config.toml
n_layer = 12
n_head = 8
norm = "layernorm"
norm_place = "pre"
positions = "rope"
attn_scale = 0.125
parallel_block = false
init = "normal"
init_std_o = 0.00451
lr = 0.00149
grad_clip = 2.0
final_lr_fraction = 0.0
steps = 6353
MLP neurons of a small language model. Each row is named by its layer, matrix (up: input weights) and neuron, and shows model dimensions 160-255. Each number is 128 + 32 x the weight over its row's rms, rounded and kept within 0 to 255.
After each neuron's rows, "fires after" lists the tokens most often just before its 100 highest values on Wikipedia text that the model never trained on.

L3.up826 [134  76  52 123 117 102 100 156 141 191 155  98 124 176 126 100 120 145  93 115 179 104 170 153 153 176 136 111 102 141 160 118 128 165 148 110 101 117 120 138 116 117 114  64 134 130 122 169 146  88 183 116  99 168 173 123 107 174 119 102  66 119 114 117 131  86 148 136 180  80  97 137 128 145 116 151 122 139  86 155 123 123  78 161  23 117 140 125  44 131 109  88 159 184 159 140]
fires after: "\n", ")\n", "50", "5"

L8.up196 [116 121 119 196 140 116  74 157 131 151 121 124  98 138 120  60 193 144  84 109 189 161 131 111 148 126 166  95 128 119 103 101 151 133 123 134 151 129  98 113  81  89 130 111 133 122 155 102 181  89 141 142 141  56 143 117 153  63 109 124  98 140  95  89 151 176 111 104 154 128  83 171 172 108 127 118 104 125 110 130 112 122 100 150 128 165 158 145 110 139  60 128 143 149 119 156]
fires after: "|", " |", " in", "-", " ", ":"

L7.up78 [150 102 113 161 184 121 106 108 162 115 104  93 110 174 118  79 123 147 109  56 138 151 105 174 116 169 159 151 162 188 121 131 127 129 148 129 126  74 151 123 164  84 126 121 143 101 111 158 130 139  79 176 156 108 150 124 122 105 202 133 112 107 123 170 161 114  36 135 107 106  38 124 157 165  80 105 106 115  59 111 133 180 102 165  86 148 182 138 104 144 115  87 142  91 124  54]
fires after: " ", " S", "S", " s"

L6.up116 [141 137  46 133 131 143 152  85  67 174  96 131  75  95 149 126  38 109 128  95 167 147  71 130 148  91 123 131 190 153 140 205 158 141 153  99 143  89 123 142 108  67 108 153 124 176  86 134 183 155 144 170  75  99 141 115  92  94 125  81 107 128 151 104 142 153 119 135 179  94 126 165 119 103 150 147 119 139 131 107 150 156 107 101  88  94 167 111 118  99 166 102 129 152 179  93]
fires after: " ", ".", "201", "0"

L3.up185 [170  66 109 124 155  96 117 152 124 175 155 126 149 160 129 139 158 138 140 141 168 145 109 111 159 146 127 143 151 131 111 120 105 127 160 100  79  95 146 114  85 127 117 197 135 112 118 162 145 105 132  90 105 118 171  90 134 136  83 136 117  97 137 129  82  45 126 126 110 114 124 137 113  97 144 119  77 146 144 105 129  98 143 167  98  71 124 143 150 147 120  85  97 141 152  69]
fires after: " R", " J", " M", " A", " S"

L6.up875 [172 155 106 110 146  88  98 181 101 168 110 143 122  93 160 164  77  83 145  92 123 145 115 132  89 139 130 112 123 165 124 132 143 141  40  73 157 156 198 129  92 102 106 183  85 137  50 156  82 146 120 147 145 118  87 151 128 173 140  55  91 123 120 139  69 166  71 150 128  89 150 123  98 118 191 128 119  96  61 106 146 178  90 184 167 151 129 140  98 160 135  81 100 145 183 130]
fires after: " ", ".", "15"

L8.up39 [123 115 128 109 129 114 139 158 122 121 137 184 143 139 215 131  81 132  65 143 105 107 106 110  94 105 130 165 155 130 119 134 167 153 134 139 119 110 114  85 140  96 109 122 120 125  97 132 111 133 200 115 191 151 102 123 125 147 132  88 132 208 130 106 144 110 133  95 162 148  97  93 108 137 159 138  72  98  56 118 132 190 164 180 144 125 201 106 118 139 110 122 105 135 166  97]
fires after: " ", ",", ".", " ("

L7.up947 [ 97  88   9 119 151 137 114 163 182 156 125 183 104 114 142 162 105 161  45 106 166 159  94 148 162 163 139 158 147 138 117 162 137 145  66 107  88 146 107 172 155 100  98 146 118 121 124 102 129 139 164 171 104 105 127 124 163 143 117 100 104 131 143 106 110 142 112 130 105 152  95 196 125 139 118 109 126 114  89 123 124 118 122 170 163 112  85 216 135 160  55 103  70 175 120 157]
fires after: " ", "\n", " (", "–"

L6.up59 [121  98 134 111 139  70 132 196 154 110 157 125 104 136 146 136 120  81 107  96 114 139 115 136 118 103 123 174  98 160 126 112 142 165 110  46 115 111 144  77 134  92 113 164 115 164 104 129 144 110  90 128 133 122 117 146  73 173 117 103 120 153  91 132 175 118  95 128 177 165  64 142 163 139 129 135  86 209 122 128 135 210  93 142 109  81 170 112 147 100 140  50 133 132 121 117]
fires after: " ", "r", "b", "st", "m"

L9.up143 [111 174 101 142 132 156  84 149 117 161  95 144 120 169 184  91 159 209 166  28 147 150 120  77 157  88 142  94 178 114 146 130 147 183 125 183 113 139 100 108  75 125 155 142 136 157 100 184 107 113 129  92 145 131 114 126  90  98  95  72 105 131 103 134 152 115 148  45 129  97 161 159 147 105 118 168  78 174  83 134 155 152 137 120 195 138 151 164 101  95  96 149 125 174  65  95]
fires after: ",", ".", " of", ":", " in", " and"

L6.up736 [115 116  82 125 173 157  93 131 132 150 130 122  65 127 131  89 121 131 115  98  80 168 114 146 100 141 108  79 132 197 128  93 147 139 128 175 118 139  99 140  72  80 168 125 157  99 180  55 102 106 102  99  94 174 153 130 163  83  81 139 148 166 109 109 123 119 145  95 141 110 136 189  98 156 138 121 132 204 135 173  97  94 107 133 128  99 160 144 132 147  88 153 105 149 215  68]
fires after: " F", " M", " Qu", " V"

L8.up86 [ 68 174 130 124 154 110 141 163 122 140 146 116  77 142 150 119  53 173  59 105 109 150  62 141  41 130 125 101 147 192 118 141 186 147 146 111 102 105 174 136 154  80 132 102 155 148 135 126 165  97  94 142 109 143 123  88 149 105 152 125 105 133 118 172 167  87 105 128 120  80 166 202 136 141 118 153 152 118  70  71 138 102 113 156 123 105 150 167  99 113  96 106 207 154 163 149]
fires after: " ", " ("

L8.up171 [102  87 117 107 150  97  92  61 196 132 118 125 170 128 210 139 168 136 114 107 122  86 144 114 144  97 127 158 144 166 106 111 103 157 114 103 139 100 115 167 110 110 153  68 108 119 102 114 133 127 130 197 109 179  74  96 135 118 147 147  67 114 113 124 123  93 147  87 148 155 156 135 115  76 107 151  99 183 137 131  92 129 127 112 113  58 127 120 118 166 108 147 160 151 168  84]
fires after: " ", " |", "ie"

L6.up671 [106 114  97  94  57 143  78  40 159 135  93 127  92 168 146 137 148 172 147  82 134 101  80 167 131 192 127 125 142 153  76  89 133 169 129  96 107 110 208 106 136 191 136 137 141 182 105 120 154 110 163 165 139 197 161 110 154 112 160 163  51 136 123 115 165 126  94  97 117  95 139 130 108  77 145 177  78 126 112 177 134 202 113 122  64 108  75 157 118 145 106 154 153 153 142 129]
fires after: "1", "0", " ", "3", "2", " fem"

L6.up125 [172  81 108 155 145 118 142  88 216 145 140 110 165  78  99 108 189  63 136 137  95  78 160 149 135 136 146 137 125 156  97  88 155 137 105 104 115 103 201 120 117 166 179 154  68 152  95 125 149 120 138 154  80 136 160  88 192 166 144 126  96 114  94 123 144  81 145 115 130 131 128 139 114 171 165 172 119 204 150 138 136 180 110 166 139  82  90 199 137  84 105 119 174 130 107  93]
fires after: " M", " R", " m", " S", " (", " s"

L6.up966 [ 83 152 127 106 118 126 111  87 158 178 142  54 121 114  72  85 167 138  85  27 118  95 142 151  88 165  95 134 139 119 109  92 184 133 153  89 110 133 161  93  87 124  96 179 123 134 195 189 138 134 125 119 125 139 123  74  93 162 137 100 153 110 121 144 147 138 149 176  90 168  91 125 128 166 162 173 130  89 123 133 108 194  96 137 141 157 175 201  71 131  95 102 135 176  78 127]
fires after: " S", " P", " p", " H", " fl", " M"

L8.up38 [104  91  98 109 189 162 143 124 116 135 116 129 126 118 148 113  92 130 124 101 159 105 121 110  66 118 143 132 147 108 117  90 184 151 154 105 138 125 104 111  91 141 119  97 156 149 140 127 205 121 119 110 113 109 182  93  98 149 152 126 105 104 178 118  70 130  98  82 129 111 136 157 113 140 109 108 138 155 122 188 173 115  86 168  59 152 210 121 151 154  40 173 166 146 162 138]
fires after: " ", " |", " the", " (", " from", " in"

L6.up337 [130  93 121  73 117 100 110 185 158 145  93 141  98 104 132 112 145 174 100 128 123 124  95 130  91 133 167  60 110 133 156 178 132 137 170 147 162  56 135 150 103  19  89  75 113 111 123  89 144 103 148 142 155 182  83 128 115  81 119 100 113 100 190 171 112 107 154 133 163 141  96 167 128 146 139 136 124 149 167 110  75 127 118 133 139 113 125 192  88 130 114 122  86 152 148  67]
fires after: " G", " C", " c", " F", " f", " Qu"

L6.up785 [105 156 149 143  99  94 110  92 203 122 114 104 113 159 236 108 144 104 115  39 152  89 146 145 122  97 166  93 123 157 113 115  82 191 166 127 144 131  93 136 131 150 158 124 166 159  82 102 159 110 154 157 108 155 114  89 113 100  85 102 112 143 111 177 134  75 140 147 140  87 186 126 126  89 142 136  93 185  76 133  86 190 201 175 111 118 135 118  71 102 176 147 140 137 144  89]
fires after: " |", "0", "1", " (", " ", " N"

L9.up515 [ 92  53  94 186 106 173 111 158 115 168  66 122 145 114 193 147 116 152  71 111 120 146 110  91 174 104 150 151 112 116 158 113 209 125 134  58 131 134 148 163 102  63 111  96 112 136 170 144 170 108  91 209 130 120 101  92 121  85 172 117 147 121 115 126 129 137 101  99 166 149 126 179 132 107 133 107  71 142  93  78 135 121  92 113 127 160 117 102 182 129  96 105  42 103 114  98]
fires after: " ", ".", ",", "-", " sup", "–"

L6.up910 [ 98  82  99 103 178 151 103 106 130 161 122 113 118 129 112  87 123 179  97 139 208 134 168  99 134 131 123 120 126 134 132  27 132 151 127 145 164  77 140 160 108 128 121 102  90 171 117 101  87 149 115 173 112 170 118 108 105 128  50 140 107 142 133 115 174  73  98 107 128  59 138 151 116 137 126 157  79 174 123 178 127 124 151 106  83  70 150 155  75 185  58 112 151 108 118 114]
fires after: " in", " March", ",", " January", " July", " May"

L9.up244 [158 110 126 136 131  77 133  82 172 151 167 146 158 177 159 147 149 141 153 137 113  88  74 123 106 149 129  96 154 144 111 141 114 137 154 114 108 124  97 173 110  86 126 170 144 108 138 136 170 153 122 166  87 149  96 128 127 110 117 201 129  74 128 107 102 123 163 137 101 101 127 128  70 111 157 106  72 184 100 143 123 143 138 175 110 118 101 167  85 155 138 152 147  81 124  99]
fires after: " ", "0", "%", "1"

L9.up1018 [111 130  53 121  93 141  87  66  76 133 130  81 174 141 112 118 139 186  99 125 115 106 134  95 126 153 118 135 158 112 170 109  99 177  72  81 139 180 132 133 131 173 169 102 106 134 153  61 102 119 130 131 167 164 157  93 141 118 163 161  79 161 171  96 126  95 102  94  42 130 124 178 137 118 106 158  98 252 142 180 118 112 162 122  86  75  99 130  69 143 142 149 154  67 131 145]
fires after: " ", " (", " died", ",", " −"

L7.up1016 [102 111  76 146 162 114  80 113 106 205 142 111 193 117 132 129 146  68 131 192 130 123 140 157 143 135 127 178 153  91 128 133 164 118 122  96 117 136 119 139 102 131 110 174 156 129 145  92 146 149 132 149  92 160 142 182  91 132 114 161  37  98 127 128 154 113  80 136 140 114 111  82 123 120 148 107 135 138 106 166 138 127 141 152 150  79 106 155 129 120 109 141 183 208 174 161]
fires after: " the", " T", " M", " m", "T", "M"

L7.up232 [135 160 157 145 112 149 115 108 139 227  98 120  54  95 104 138 127  87 110 109 136 133  87 136  74  92 125 111  74 118 183 161 146 132  77 108 131  76 167 176 139  79  28  69  95 117 116 119 113 165 162 101 114 126 150 157 187 121 151 101  61 119 100 140 108 161 112 153 150 124  77 139 130 178 129 126 149 172 110 126 124 136 148 156 116 152 164  96  98  98 112 121 105 133 145 137]
fires after: " ", " (", "-"

L8.up300 [146 120 110 136 126 116  99  99 173 140  67 123 130 117 160 109 156 173 125  80 132 142 121 108 118 108 128 174 136 121 177  53 134 141 133 157 140  89 166 146 111 158 130 120 134 144 121  97 104  89 150 103 108 134 114  54 114 180  95 107  55 186 155 147 126  92 164  40 101  86 129 150 160 204  85 190 127 187  95 127 169  97  75  93  87  98 188 185 107 131 123 180 115 183 147 125]
fires after: " in", ",", " |", " to"

L6.up651 [130 161  46 126 108 162 113  91 166 168 162 127 159 114 157 106 162 124  72  92 136 170  79 172 105 160 170 121  93  88 108 130 120 138 105  91 108 113 147 129  66 128  97 136 139 103 109 135 134  95 186 150 146 125 147  63 139 135 136 147 107  95  60 199 141 108 116 167 109  68 111 119 172 114  98 105 132 182  88 126 117 134  99 186 102  91 130 173 119 105 109 103 100 109 167 141]
fires after: " M", " J", " R", " S", "eb", " W"

L3.up211 [117  68  69 113 113 108 114 124 121 185 170 103  95 196 114 117 134 103  68 112 130 112 170 150 148 184 134 128 117 126 159 135 124 159 138 112 119 134  98 112 116 124 127  79 139 105 101 176 112  89 189  98 120 161 160 141 114 173  92 129  98  91 102 120 118  86 138 138 163  84 142 147 132 107 108 142  86 143  85 147 119 121 102 150  40  83 148 104  75 127 133  91 175 216 155 142]
fires after: "\n", ")\n"